python train.py --n_layer=11 --d_model=320 --n_head=5 --activation="swiglu" --qk_norm=true --bias="none" --extras=["capped logits"] --init_std_o=0.0 --schedule="wsd" --seq_len=256 --doc_mask=true
MLP neurons of a small language model. Each row is named by its layer, matrix (gate and up: input weights; down: output weights) and neuron, and shows model dimensions 0-255. Each number is 500 + 50 x the weight over its row's rms, rounded and kept within 0 to 999. Numbers have three digits each. A neuron's up and down rows have the sign that makes its largest values positive.
After each neuron's rows, "fires in" lists the words (lower case) most often at its 100 highest values on Wikipedia text that the model never trained on; "fires on" lists the tokens most often at its 100 highest values on Wikipedia text that the model never trained on. A number after a token or word is its count.

L5.gate790:514501523536575481448445522545435492541518437440430532458554459496510554536507456509561535476523540511571492536572515470449660461529578442484344392441446504527527487497555559458462571443500502543432446452428438458562521433586516452389643498475554486452396435569484529423538492585530561535489445444508528492437551451487525509431526562534507641477499575462530462479476537563401482439494452543550421513554486472550484522466496471529544506506495505464482544575547388463530502556486513529517485513622546477441496583416511577528511472489455566537481484458537555566479493451485405541563471520422457498415514546523495437502523484495421501442481534503513457513521435526475594529471520451398503539433420522506523541489458552467491558501525467512576596441458499595520475490407526
L5.up790:433565551483517479479442475489604542582461427392477494510587540522509582528494455525529556426481539418624488470513524486425511538508541541511485568562497481524599506481531548532485592560527428502517434529563453484546519535489504485478495554453460461536542501531463554504480508541518413549484509401344571524459435456569476554521503573516495518604477516529512519404596505501500495530479480590518565522571466492479433538460506529497558480516500462484459475572518504509427447562491583508472442542500484487511459505407559484578483492616491503497544617479462444555544458488471469605426555469345506522443470470451618475464447530505408506503407461522482443492508427490469486419457481491504560539466464454515483430546557488469534597501486481475409678369515528586556541418536506
L5.down790:510455559443552495543561550462556585523452436461479434483539561502571563609531393502554499489471519524516442544599492484410464476567592574402475416491535476444561452513489545500430568535446583496579538535502526568493460542525503518517504433497523539474541497489489577528479594564487556504413578421514474474463567508540436492558552479521509475498423539468469497515479520495473521519485494511525456547429539477550594420455485545523515587442571529537531555494430465543546476523494521556407536463509459487554433579554409487606541535481476467489424473493391392533464430511592548555497428455506491512491461646473510497538460442477525617485450496567540509477481505541379501489475547524464539623476380459602521376526449478438495559524550542506417471447430431520555554476651515
fires in: "most" 22, "the" 18, "all" 7, "a" 7, "each" 7, "one" 5
fires on: " most" 22, " the" 18, " a" 14, " all" 9, " each" 7, " one" 4

L5.gate692:491492617476495445533471545481500461594465471552550540547422532534712468497509466463566544575471566485521488483523546435536564554498500545483508537512471642504440555554530575510441480500533573555526460486499459544411454541621507553475524427418559466541600477422456493470511480559579581555476485465570606536534452556448609531402480589487529490496477470439478577528496512421517497545467482558398521541501565466443449482461551504417600528528571428448522527453451495529491516444539443524489480432497476470505451556448508450524522489409516483558449454455412506512470461480539498586476545490603450517499563572501480548473518545465463419464510596504479482470540481388482413475483469444575526491461467600463548551475498548425486545424515529555529571470517626452430529455487538
L5.up692:553431538408499449468487546485600487570573426551546461458440474506529443456570537496434591555500518515578517503507488423588544423555479468482486480503421565521514436440436517480445393515525532478500412569469474523609467465518489462578528503532478457498572443474440558430542512523536526464473564551440501543456500497573599463517455487488488472449507544456504490544511536490430430455484533504378494564531488496532495469390493562496535508495474471522472452459570357471477411554629473552533454513429489423537487491438498422523467458475544531402511435460445457553558530505496460539470576458431555556477434587487628565453413466506564519450498486483529411412446500490461486460476464419479469435486472497486531483470480520560601440602514529458455461647562531396475567421439446
L5.down692:517550478549523458486402435572486487490531525514579532608463452554501481528439532583498459505528538491506577442541483506526420447569454481518483497503458442535555477527408426490565479486506470493542522487527562459578499462416511458589492493518467468488487495606461611504537566453449529418373561508529459477387530416556504382530467457626448505473555465410478473475531452557516432551363487467539505522456542472557420607440475520548492438532512439598491469477534528588546497564470524507447465524583468561523569414546534514457574519409515449416476578448551430453546567434384496550495556498519543541571471498474509436573485408467518585466535488452512529544430524526517551507460446457497520450420513460447512470491566564489549465490498463564505544565452520536549565489501439
fires in: "on" 36, "all" 9, "the" 9, "a" 8, "for" 7, "such" 6
fires on: " on" 36, " all" 9, " a" 9, " for" 7, " the" 7, " such" 6

L6.gate89:521571573545569478464566521504593493600526618561541430603461471446531483530454525518481438524630580457463505503531409444566505392503500443522469352458409456542598489492383443471441492591520446423506403474557522544477472514519536489488552484476528475500508501459513496527492466524445499555472551535579463469553404525444535523441561498468458513432536593491401434393437512500498446476528569530521474480417479550520503595484447502424547556472366519506496460444466473429541626481527507504525558472572407552546514481541460601485526545501468472557563446556510585523576464565574400539414598473545495458523503499544512542448495574483427507452574413441474541553444475446516534501501591452492506493592516520502528539521502565463460562458603504511465493578498486448469509565521480
L6.up89:524512450568522533463483422418480433459486489512518576488574531424459453500428483461534468500490459425529607528485434506475474500452603468608492475468495493526559510355539598497536502518441474472536512504573566453461488597582427458460518548536559515544546593451495451565495490469598466644490500428539578454599504427516457432612621540476375444452574551446517555535488533491480571517416502579537458449478512535492587467551492524436499420575494579408408519531504464490398471545510443486576482564504529471452490432516537549589514504485498518472447493487542506491546467484475500486477516436553510478460552486591522559465506553470473525555549428509415453476494437500449500537544475488443538588534510492503524515619484530442426529547526594469419455572541505532518521464545586
L6.down89:501327512517421458561396543436613529526467503475470459496479514549498491467516504489475542478449507498468493560480523457480501486499536602462513505486525475497451376540534517495498578536446498552482499590642474438501502435493524490558559503493491497547450517490519597477475609537616574485526511545565517481592538458501519562429424507499558537587453563556539557486461505413479450453539480454509592621535494439537498453505521500503508547488533491438449572508518511491459435514430556484477506483495461548452605546540555458449439452470522520486528554439424483520490535442477538443548549493371496435450383461487492474509485426474496428513494521576516483504458587539472584545583420537471555542560455414533451518506455430609549427437469450451583475519535447574551490468559522
fires in: "of" 22, "with" 20, "by" 19, "to" 13, "from" 4, "following" 4
fires on: " of" 22, " by" 19, " with" 18, " to" 13, " from" 4, " following" 4

L2.gate1054:471431516555521448486490460516503459446507548565593461594460441563477447534498530488531620459467510462471536514539416456510521494488451428496447483444403478596477576479451482497472512512371595477609444479436416576619463623502542519453585578436454527464565447502491499545471448577460554494471473509577462509485510559614524558501620568449424435533543512475513525513390479532471433453487401482461431452457554513440518421531479461611510477562531533519489523480522396536445488464520499482455516483469560511429424516524455549502504460488571513473595490538553530493490497309659540487479470533552462415518473536513499556499455541465519452542479499416563505554482542612451461456515470465468502476478540557516564415490575459510510494439540491468522527540578457419527454477471501
L2.up1054:505505497573559448542552510531559600523451391487446571536547577428449453589497550446456472514404462590485481472444482474533639531500504547581506538511499431374486491442522485605493637531503511520438480496575480556547509432540453452492535593448500589460504525500370430458422427494576503489465580542470528550464431455558456483454564505525473483445553520497535544460429587510447517482520492454528527508430515450499455472622544388583512514484440454513510508482533502467476545568574453531460585381529505501602491495480528517497541479490498447534436553529535492524522553472523578554558512506537502481527606450506475552488461515482473480517441500521484499547490532464518423423482621486486511429517557534429559496557494530523464504532500391543478539525554466447457464457535454
L2.down1054:463528530472473561535517490401491503494447540481575422556460564400534481496509498519530529478508556563419484536594533465451493421511516531501530599502586525517541460529465551476462504581507513579486492517544583508471412490506603387502491453501491453529507433501555599466442504520468448636496504391518469493451459545493488513411466418498521555591511498493531462564557526508558474511495509552462531541526530425479557516531529592548517418426439539599507545577495576478515438447451547492527497456418579551531542573564499476475459518481517507455414545517477442481509484498462470487529452474437535409459430498552455503403464405461469532489470485560407509522497456429577605552479461525524416504465493632505387501596532550485545516510458617636523583496513541519527540539571608
fires in: "of" 22, "with" 15, "for" 15, "is" 10
fires on: " of" 22, " with" 15, " for" 15, " is" 10, "ial" 4

L6.gate125:579459519439603523557506474370579557566485511568506449512430504447467534517455481525549511530519571484484463560402501512536526427534481467481517459493491481546424515574446414471472556529501440526512441567597454439524466481540554425450378486405507515599472497526567615568575457416467496440480530504454559488525532534449567448530477443522559550527609600488490509533498513535560566444498439552448501503501524473522433508526446473481424504442533525480468524473444429555568533509441559527473524518441467478454488504486549424583393496469439466404501540483597512488520479515497454400512492524455426497465439442467499453513561489410538534573498311463544483537514497564495555476513391507506481550471558487554539530430448573505560537430424387547603466479489572410474508527507541
L6.up125:521476512454516533554544547520529487449495579498542499578507527467575421540484505533507555510569580493521470508574513512527491438402589492523418430522423403514567516454489458437507509555546466459608465529532544515570467496564473535370486467460523524507488537487520532594565468569506431390443517426511489451550530555567487481566504425600490563467476529543480397502503374413558476459503398594467523510561512478484473498467536505531438485541496446447470444506459512532505474570565514524571517569469435529422471450496479510384443417567572486480538519510482497593506510494490372459565439404516514336505525409492571472513448558503467573528587527513510587499514475563527550508480572505525466476459632558481498429495545588552475496493356555499464552433519497538478567470501535
L6.down125:455494451465542589453530436509546486580453536526503578506425538545520521504422492541432497464521581464493560502580530464521506425488553503494508504560486556411620538535573541558507592540436542548453454492497507562491458440555514527458539553462496577397487527598475527543521517515496459472589593464570489465509486485538424546565498454536506526489548417541562383425528460521435539487539479545500457566518573478537423513522489563463541533469635588509579498477509437488515435517450494439506526514439514545516627464465488416490525531508481554531445457535512534540457444568591512505555440508555479545580445529476518572400452545561493551508481518658502475491539498564441495583429465503558608457493472480483515514432506587608548447483463520465557507413587615567455426497483498
fires in: "had" 40, "have" 8, "has" 6, "attempt" 5, "having" 4
fires on: " had" 40, " have" 8, " has" 6, " attempt" 5, " having" 4

L7.gate37:505458538588466508611528485443597560617421391550525526501543452476477472451586497481525538397472531494470382512457531451496441402518540485515617468565537453503502519453478526478499458507488585462533458519496503521481453434561487516469544514532523475446537496484466540448476489608478554509426582650512534441457531419481538478440525435550457527439525522374499445445431483584448452429494597464368452541462595583489472534458458485404572481431582562521553441524484398458488489479520442438415469548493612522508543488560543504488439471435438464623433467536470523452485446508467528580560543584379482440472554513551511492569519479507395437482471534519489488476422431502494422485483512447536478489493518527498471537487505485550417557519490457554415486497512515489454551434535527
L7.up37:500500529593515499469510551467380482472485464522446492499432455533482484478596434505544639475548511513501512583432487443519521585615474494506546446548417483464553515569560531488457561590558484502489441342508579497487432531477452519471500497576394498512451503530505505430557499467563550573501551515489410607498517500484563520589487491478532489475555529451436497449445531529536486537474503465432440528450451470509523451464538518512437589535557554501522443490507444548411524448583504454430417487489496479547399444517595505511508503491463563440505477523438570499434360504507578493399504516486498491450551461519512518506444450469561563498514439427501470526504525497413540480464494462551552531522454497512467585426457504446485459466474517456416511592504505487479489645470537
L7.down37:465508402496445540568337568463654600579425548511467509580511589561459477549513493514516468527542482430521573565479481519490579387556475588539503487541549512537521475489527521489506521498455520561499378544503484579483515541531471445491579496490409443481546519563556538454428497439485477430481542424519611455508500397601543512428475507556432546481494532531531560500464505554522526500532501448549509532462463434483504511492529505456486544538463416548431493524477456500465488530512516454533571485528503414476533485487528548439495470507466479463508416514414495549481584518490485467558549522457490496456632504530516536468531533476452524560425492600481560504598493555545569453478480429519603460403489477454422446480465572531492485535473491494424436490567422548512413521491363
fires in: "for" 53, "of" 23, "over" 4, "to" 4
fires on: " for" 54, " of" 23, " over" 4, " to" 4

L6.gate279:446520495431465389459481509583725481514506521489564480460475464498586382612479511531459489525521521411552521473509470541518459540518463464496545474542578559461455450477499592479460427611495524466476513489457568578522552458518482460578571576501535554509512657537493506510440467493551504547444491547502585538514456511521533509488514567496435437475448510505420547447486517484476537462472506526408549458432499534508439450475502487540496486403493482543461513518484578500518557435502490476515479497583418463480483517456467565529521490461482517613571459502521440451506569468489527493468527512485506452452535573525537536477481537518408559501418483491447504525494533478507451473550375554534432471394534520534543457477504535436580521458533490495510493462565489576452501467428356
L6.up279:552504439492448405442604415550502465428548517517474468512622417455651516501473506529450542433536568542515410452499479495480491552548490477504591496499490402473467402477462507519486465395629506436514503574496484486629434473533483479482459461433508386474455555539512546547586473456551514475419492414423570532503548451486561450408531556531471487433463559473499476535543490454462483511532452585379543531556509558547437524523553516575518420545527502542466515494465603565522548390461496410511439542584485491482529433535538452430510474461518530532539453536457465508513534553499562521532383416510534424486524531568512439573533570530545551509511442551525483411520568420493425503547484492606517518452543486486478449484519563517547475526502504550536493464549535465415503592523499
L6.down279:481484512534468368499463489498505563458501556482420481564402480508454454518535482546482418536462564522570416528555532561485442555456485492482436500629515463529509480465567474515523498537548503519515478583450553510497466409490482449538568514499496518576465584470481504439491570467482475501496583512485572576443437467509438556559552462459520441448494422537452500431502530486530463467496623459443435561577508573555455500462579585418559512550428460508488568483448531583493545556465468594444570447467561378477579563496463483566526483518481530444604518502452494581515488500459571448498531484543598544527503526504608477508512429512476464502463534471546434496537432424508447421550473488498536516489427448493461490643472513349596509471461485563517508485527522470594498446448425
fires in: "of" 37, "in" 26
fires on: " of" 37, " in" 26, "s" 7

L6.gate1167:512472485490541445555481501475465512547489408457535422485490410516470481547529522467479519539551544418488464467448461519528478455487467488583408512499532458474543437470502393475544521477489471552508415470511518558481470553534512594527459580494519487552540520432564441446512547541596530508475509526399398486479520547436483430520477512440511424570425591451482486493586340512549423505512427554522491447568542478461460611498490590535412568470556536482484518474481451354571419418524516517525538519512454450528505446505465554529393537496548548513521355472538476483458477479435454502471577612537470483456419497523439524391469503540445468420520492542467516522546481473494412452497466544506462464533550513523630545531506496587549511472526514588470456556524553566610584528575487
L6.up1167:573582485473587461585502471482496467539481550431478450527483485561493483455555481510464544462611469485525483514448413485459553533476475530520405406516468453562558399529565498476486433458484424564484412445542518567519478485444441426485502520549502404450546480389497434404499441457543476526411480526416556476569443466501459551480552598515483438518395481447516471386521440371517462518457464492512446502495517545524412502472481463541471520491409564517473485479488495500579475497436481506498615518418372484575463524478434555433453537510497505517511418554578524500512491588459606485524573512503502478497487530543439547438440451408492486518521562588534550558489530493523467442473498419539495564386553509585434466576512412586472485518547526570525561452514581538511599428490452
L6.down1167:476429417578513433458527584497569521505497521502405551445464461447446423496353480538519466498456439555476524557466512414497558445498481533536464503431534415493457390478412450593510464569457385535510512490423530581474523452522507603481487545409512553551445603436453460436493655408492470417431490433519373561395429552417483437539488461492436557491533568528517558405522519541468525580561515514494546465526466497492488449436521561587582610474427471589518499441495495515496461570403500472494511509502528499459455468522470477491473513522546547553507495408464509532450521523462460522551444576548528519522455504551508477538539467507495482506482602494580566579514427423538531548484518593538612433456453603475502473507461485564452524492495380466520451450614428574469512582507530
fires in: "to" 29, "of" 11, "by" 8, "in" 5, "from" 4, "despite" 4
fires on: " to" 29, " of" 11, " by" 8, " in" 5, " from" 4

L6.gate1135:637502497514464389602588427552494443474482432598513468512509540569524469516542445568487503607433591449597486517507521533534532423424500439506507417496572474628558394494510520498459432467424467510528499442434435552570573461444500495607497521432518452442562483572362511481562519507504492553535528362565569529514507561581492470485522512458446553507480534437507433501535460555498442452582491546512388466398538511466391515507471499596507533489520498452479533432521506492539465460483529519518545503490480518577516509508561499481552501491488471446549448509478489343467563427505458601535488500522443563575409510507599435499452547441518540518534407464489498548439555486480399423454502419599476479410478495514554528422479452549504496485438493626524545514471510549480483526491465
L6.up1135:498501508602495502573583485491479453492547488560527522536581518468592490484504511533464574619482476420447553470523457456571588442542432496534531467561459494583520436493491485468441413515442460518502535505456517578526549539466476530533568563471492428487544490572305562516524524524563501494579483542571452575435557522533445462605529509412481525429503506500500447553538430598578468465514364609518412527466496534563462490517492500610536465456508527553495472438574497420484473548552558411542610509485552493574531451467488507535513491466541509494484549571512514505514529458468509519433498547471480496513510516554533471521512565448476629537507426426525457588496600438455385481529496413620544554463434434571514428479453526490487426536505524520515486631442554517472513534490438
L6.down1135:700540543488426409537430391588600569463472541448457481447468561519457489576574520674487475549533569573587517513557535495467560574504481504486468414439507552553495502468567499509440569491484505549571530477458484527420469458544514452504496568445512511483495530466520490502500435411506465506504564508504516560484435491488451563487495473476475510528583515539548453490525420459498437449608566415492447529448491579513443510482518627522541544467465516463497491513520443476523429493401493550502463432497547551422478543463578459486557492437605549484536412454472505523475488443447502536604456554434594532483450470492540422481521391441596592502543446501541492463499535502558504477507422485526556490490491483488535563547513541410474529576541529489521497490420482479577506464386479
fires in: "to" 36, "in" 14, "for" 7, "with" 6, "of" 5
fires on: " to" 36, " in" 14, " for" 7, " with" 6, " of" 5

L6.gate765:543410476588515537492471580591446481462477497492426554570524495598513484498479538430513425536506539465460529537470478534447499430493492468482389449484379457462519545421535490461416530563466378527513498569463479481518539506513515468493525515493506475477532512517491586468506481414555575477463454402465589512511445554523504467496492516425560513526544523469493501432496447490551490542526537487518444620529510438420538596440458465431490520637506478465460442470548473512466481564463509519533451499495547405569476587412468424454473474460499600479645526456470547527491535571541457518517461487543466440488607522601504554498508523401424529464412446510552459445530456452525547416509458557489497614481455522476377379452512548530508639547538477495525527496413572477451530491471611
L6.up765:501377587540524401508500563574519541516526455437443488466426521517513565515467506570497568536584529418514412514502427462493561523521540520444527560574471556371525613429366562431395462563501461535578419520493450538458562499620466426500510515459515465540532544602511615428452533486531485521535565416512519523454533448546559489456504533454478499412469521511410531484561430464535419490550443500518515535520470465467508583517536518491578547521472528422523431622533453521526590502540566472523512479513596528458528498465468493491522503539483538425599511546471466540515486572586494549398466497516538538538526472556489597465447479423476489464503518525543496425600539535486471392561539477512493570405488530466480466440496517416534537524540502521420584457584438532530446469469479
L6.down765:459472538520471605503539487571474554494541527495410541507440428507505521482544527442484513464570475448425456490504516467505524432483365452441555423516423509529518538529536586480463527646461517465461462520489506496529489526580562519487505489429458448462519490642436456469472508482434536413372482403512509450496459407547439486433480538466525398449435438503468576423639458481524413440497545554457522574540541441493474544483537443418452513495433499547485459521525489451477454465466490503535546423389481465645432497486451562388520501524521468448506526420402492560542488512534458534443518508443530531536526479505554618477520464437421591505526407524544412483497465442463507486460523581513551533489502538484427520388488600561551471436480514517418516446461503493546517481515567
fires in: "all" 68
fires on: " all" 49, " All" 21, "All" 5

L6.gate608:539437461462510505491575439643558456540470487575450438586469551480505559533492513494518485482502567550521437522487495551438544450574552508513515535424568561504448541455465537511541461497498507481565492518458504410426424472460414518483579462464448476569478436448544479543509498503566466462461515469476480584544454475471434448571472465478468525499554620518473438560463532530557498451497386409574581470504444437449438431492459497517599477535488459561576486549510526485589611600422593526492562443518553503476513506522570493466535583461500499505554486511500507531448469567465412525482597434476430510528513526460452582511487571511443394470488494449498459424584505547458510510426563527485511535585642463418526460478559536540462508565389486458569504444455535557536405516535512
L6.up608:433396444432542581525525544544535387593517566562530578457491530511496463517515490616434433548640520474487502487467559494530608534552622524476510510485475486558464567431568463558582483468519409585533426492447539565572515471473505435521440403549468496508501504498403482607538501560483459532571461557519530541483494443435432497479505525514596591527491592413534507548484471484517439426519489524458523580396544543505568487533551541577458561477537545570487516503484525535458534496638536478512422480490544528574560532475497337482486473567488493497573494446551537532395567552455447444546422421488465483547518525396459530489532564492522530482598484501411565552531495469553532504576535485460454474436537521529545480532504465556479509548507520484496404541557437506485552357561442
L6.down608:544487562420538632487522431504572440586516595545442528502419501477519541554504571574467522435552473441439466548506584531542585512598530473638468482353383481474535495517587466470450490564488475404479553442507500524516492545524479481498438410442436591431490526459571569524590488507470586436588542477570554546443489422478517479509519559583544471483385456536546533513506529513496435471501483481507591462470546576513366535494524550432387521479573575526525542430579457508465512620514517489417425479520489522541485484512481512527417539450542470532453443491566527552538533548563557436512476445604422399518482464437475500474550433498478505498573502554438521490525526494581497481537476518510564430505575550521531468484485587482461426492559546447503489518455472406489526493503461
fires in: "had" 21, "has" 16, "have" 11, "love" 5, "having" 4, "shares" 4
fires on: " had" 21, " has" 15, " have" 11, " love" 5, " having" 4, " shares" 4

L7.gate678:566538475455526493467574480498506458492515468428492521486501466470493466462521542474545453413534527431521508514507538540542534449618621435492499532432429466479517494454508543502509587545508540465440499510520547471523570546576546568552584433513492502454460538517414455519483502593517544427509524413510516556489524551620526490361509514523553546501619477568493488482522421443536520457505518496511514469499557492467407434475448534381595502548546469423565506579448492498567533474416642496534494405524474430489383501494462487476431518465487583488558427548518517551509479547501493552536540349473484540533469449509565562518443527580434526458533429552511440530469451525475488450471464456499422526528455466473360474485521539546489478613605508504451471474419534498618526458519564
L7.up678:475507538530605593451522556395446515504536530566527541484533478536477529461452496464470486509504543432472513576500429445458541495500470399497418562477441505545548489428473511560487535550500669488516562517551498447518537565508510581508535496581498558438452495544432510511417465516462448492491527471484465445486519450445468470435521478568562541442547537604592487371481495566583494469524439575414464478474565473486461483513507431449628470475453528538470480508417539560511550492464613536554457544555551388530541537533459428449499430578470549418465577431475472511395450479544430610523409528482445615519429439558517535528567452475474489558583543501507503488537411464479517412538509443607455488507570534473491467475497495559513453528502597454497541465543503544606404472521558
L7.down678:546470452478524584414509474562629477509450535532476528561492390572494474590499535561432435564487500484451549552515549541445443437532441503527496447491530395536537501495491552406450506559430514518481509400500480474512507420540446478499492519507415566453523578521487484533446455468554455496474522538535445541495518501557411403484526519519505504431554500615548481512446501490479473486496479511445520484468589529482432420529462520545568521496560643528555478467462495517596455462438455469500546626546492637407533493589466454544529502517452536546465520475555431589464462538494435474515450529505452507489437479546505534372546492500497475542497478458529500521544570478544502503551444538542476451568579610539529355514466579467572476600544501503475451501450466544553448660501453
fires in: "has" 43, "have" 32, "had" 12, "also" 4
fires on: " has" 43, " have" 32, " had" 12, " also" 4

L6.gate908:485518515467521426526509401584550481550443521527447484436471545533551516489515555426481515544492473494466456499482402492561529471474459613536465443441431524521563374474489585430476519523540404548466426507545562538468511557410432472494546494477400533507633549473498445499498524476500512490504435463485460512546431407392503591455490514492409573490454481489492505489437541494481518469529461474444450443619435517489515483405409513594427504430409573527540519435597492471411476433480484515509478507546554482529483504504418584509433479541460482487482526474519519465438530477469500551473478510436560507529538455467488488554485539496569585423452456515613564512483447495537464470513424520452489552525443467615550548555445469433459541578512474570548507557505553558584470526402449
L6.up908:526642574577492458494483458484600426457438503554523441501521468511574448378464448589470507451541424544584462521564498537519498432501512517524532471568531483515519423511586517440428457432609407486478542488632492524427517576408448431559521523510528488506559607547474497485474556576458470537508506502516470538435419467497514479480510535495506454551496419421494549410582466428432497505508480565454412520536457479499524385558479506458526475542504473596464489510564552523477519546475528384479413488450372535480429571530521430505534477440507523481502447548470663553475424457522503451426541525496517490495540510476649429512464530490512577540527452485538436493509422476613582558419499479529509566507503421507523547379497405497464515463513581543570503502503595542499500493452508
L6.down908:535469449530495446646499620413684525504523545531522538382460398456524501563506512528480460503399524471564513488497465519401544450502489460568493475541509470495518519544450478574478446544426540542596520525418460349473529418422547444538543541463479499527521387446461435470540540493505563479516510522597508475495554501548461487437532438525497465516463502492470465580533468558503447504477499422511576529497515505486428603496540512490570482550570559452498513484487540480580436488477489461565516550524462521468455486586491558469562506520525519476447569477460469491542487447519517548536578513395543500507546464548504467462418521524463488452551463518383507416595539589453463623599390500529501466514550520502414492401538519456555358480489463491433481435466460478486550497520464
fires in: "to" 31, "in" 19, "at" 15, "from" 13, "and" 8, "by" 6
fires on: " to" 22, " in" 15, " At" 11, " and" 8, "To" 6, "From" 6

L7.gate1048:468552623471565551440496571497516461443445539578526491420408409461550599563485478430479495538483488548544452521522425503478548461484494411507551475473455523485581606593492561477563506526502536448560529476478537531521513520476486542359539532486512476601444463412425486476481437431626565526516548567648488524515414437514494498496457404522544535468450379514513516486483455531561454525513481514492399551427566440486487633400487484410469496473520515519499472405437375544554488514483581462440568505483543473524509447505423553554459469440538403468561488466487519440421490470414469495469550582461520525480531467490516510444451389562488500438500430451544466616436497552397487492459574500527423444511516492493497596588514500494432505521440479489447508513501454546512564516545459
L7.up1048:517518476616514506530511501486508483512424532469519480453519548511450513458549540517475567505410598440412546542504534517532521489505461424658574491509434480459496530484462528519557530457447536539527527481566460504473467521479430440502542548426550463557618515465470530507531404451438544514528554440555559461485492511538468510490494434592494498462508526547583575529511547490407498451482550538510577500483467473434615379522551652557518484462441575558483428465510561399519503475499551441456483430485475424557593557492454476526418476412390475468574574547547583540426443552539466482541411544542590476448485568533513451469557497457548518566452506479504526466520588570526465466508438499401544441548456536489431415529494478519499511458475526498383520547455480441500383512516598
L7.down1048:432522520533543543554515530498600501493501473448472516433501444478547524442466468538448588471552505571551508472503478461628536459607497584498567463465576578548459424438522529415544508502569544465500495429594536465418534524458484381499487493536494553542531538564475535431418426489503503615521537515523493497525549482563417476512521397466497417572490457482513490509527566485455506467462542489495413540533535534411570470528520555532577536434517497541543445499565537541490553511490464476428391415520507498504568530574511521484499592560481428601549517586511516462501611534515455472467532463515442397477470524526541421536454477517511456497463488510609554478503513469503493557574483577523441503515502506543459532485566466495494560511535502501551463477586525517447578534521453
fires in: "de" 26, "of" 21, "in" 12, "to" 10, "d" 8, "was" 4
fires on: " de" 26, " of" 21, " in" 12, " d" 11, " to" 10, " was" 4

L7.gate518:520493465506483466469606486501486522634517508412451547533543511496542501513470454491529491483535471496486530518556375457527490488535533482475449402513502444482603376467386559574465431537495433451454514453494513469410453465489472527485503567481502543572499528492594523484585474516438510435448474466554549505550485591477606548459541515542466471477558613534503458455470503541511489560481493525574529449495538568495489525478512605437513505519478507527479502477424496493464469501531492533529506437589539541473470438474480488539491554489498525541504481564505483506434532509491499508559500480520447376454547589473561531562524460547574521500560576507479550495532512410460458570529421489523456446452679535454508352438471484539438584501543468542548368438537557508567511588574494
L7.up518:486395533573439495552485463462429450536513485454472524515479452448524510463495543532466475486566570538569550484519484579471518501504495527549463556494522487490458472561448369536525528498476516462508501425376514493418531530481499516439414611504488502511521482455411544504473560451524431519406490487504508482503433479434530451511531542481494444552483504433511480470503519500537485532506459523548511455468596471488515514432529487457482522456430568350554577457482568440508521481391513535495540377434476571573521513615508599464544615458498444476517473562496526535568538504482512505427519602534480564492474507505503545412450543456555560571620428491389533502560464481582516580534447458486575523487503493522478430467468401484520524516529488528527458407421536458536558389510531
L7.down518:407509453471545377494486361453679531526436477532516449521451480462497458575469533507620489547532476398465619523488483449506490488519485462545496451498579449493516374512507407486522514529530436433491454495474558509545516499546471555405574521485491546569592555400497435483527515453440519412473520479465492480467495510437501481495377530496557502493523516496530471496521424566493499495520422388526547486528549525443554495530529495569405579552519556503407434455583531547541518458505450617526501415397492547457543460575473510536487550490511423549527508436530527527401452547430498408543551518510492450472440478530557547461507477404471507515566484495524504502517423636494413517511478543461509426476572440507508488542435543645496497486436588510495441509553505487488538591439486
fires in: "to" 31, "with" 28, "in" 8, "from" 4
fires on: " to" 31, " with" 28, " in" 8, " from" 4

L2.gate724:413475427563504439459515538502482504586535496508493540451541539520555509560540562425516420512510387494564503422537428511482459529492501558513439538511498459427514458595479463452448489457510529451453472400543455512445485590459548498512460521569530508577592435414559564491598496538537387532492517431435561556450524454530481526487495474373586450466456461502526409483531442442503486473521534507571470504558413506543519481523573483392593484505570521463563507458454535509512452575478397503471449462636520497479559485548495474562541483383496468552508586490513480534466610504508426474473462544513578468439505511489483472525477527525532564508555485525429513507464490566418488398468522540484519493455509434511524551450495546474441474528543510467469530465442415510645433456529394
L2.up724:497460432481503402496441457507496490564483509623519613484493531524527557444527441467569445492520474562471513380560393504466522496624531455481428521423463444371466537475552567390411589466520470511421477462447556508532495481411533419543463557518398515426392472422510507588532456518525561546509508478523560459445488541560598476529534409453418507600519516496504492574505482511479478523436511623497552465483469580512553425517512579467604433572538457503548465434470465437437407575504541509496457523465532524475460396541483564584414533436423502502423560517474508452414543549516438523556528463441514522480458595516540530491536451495454518573491482460438448505439546528454534494439513549420547528515539567515490529474509471570497465495502426418475443495427518448434441459517546
L2.down724:391476453551452434418567430512513486523491493588427574481538499537529525536473448436442444595562431527503389540538474507402609540480434477507493572481458536549440494560515559462464465393454547437522489464583495552482445480470587518457453566522501469440507505548560482463577499495447501518487582459520568578530509419487441613402477502531529425466516559510455529549519538482468460466545532494569472555453467524383476591439558483486533586592491558507509512451559523539530504549416533523523470498472517583526524518446486481575536482547533542597518502502548548589471530529375491518435481553521575512425456485520515493533469482515423499482581496530518570441516585504479506451404498409500537490586528523583525505512574462527455492465552521432592478490469487526551381490497507
fires in: "1" 25, "2" 21, "of" 19, "4" 11, "7" 5
fires on: "1" 25, "2" 21, " of" 19, "4" 11, "7" 5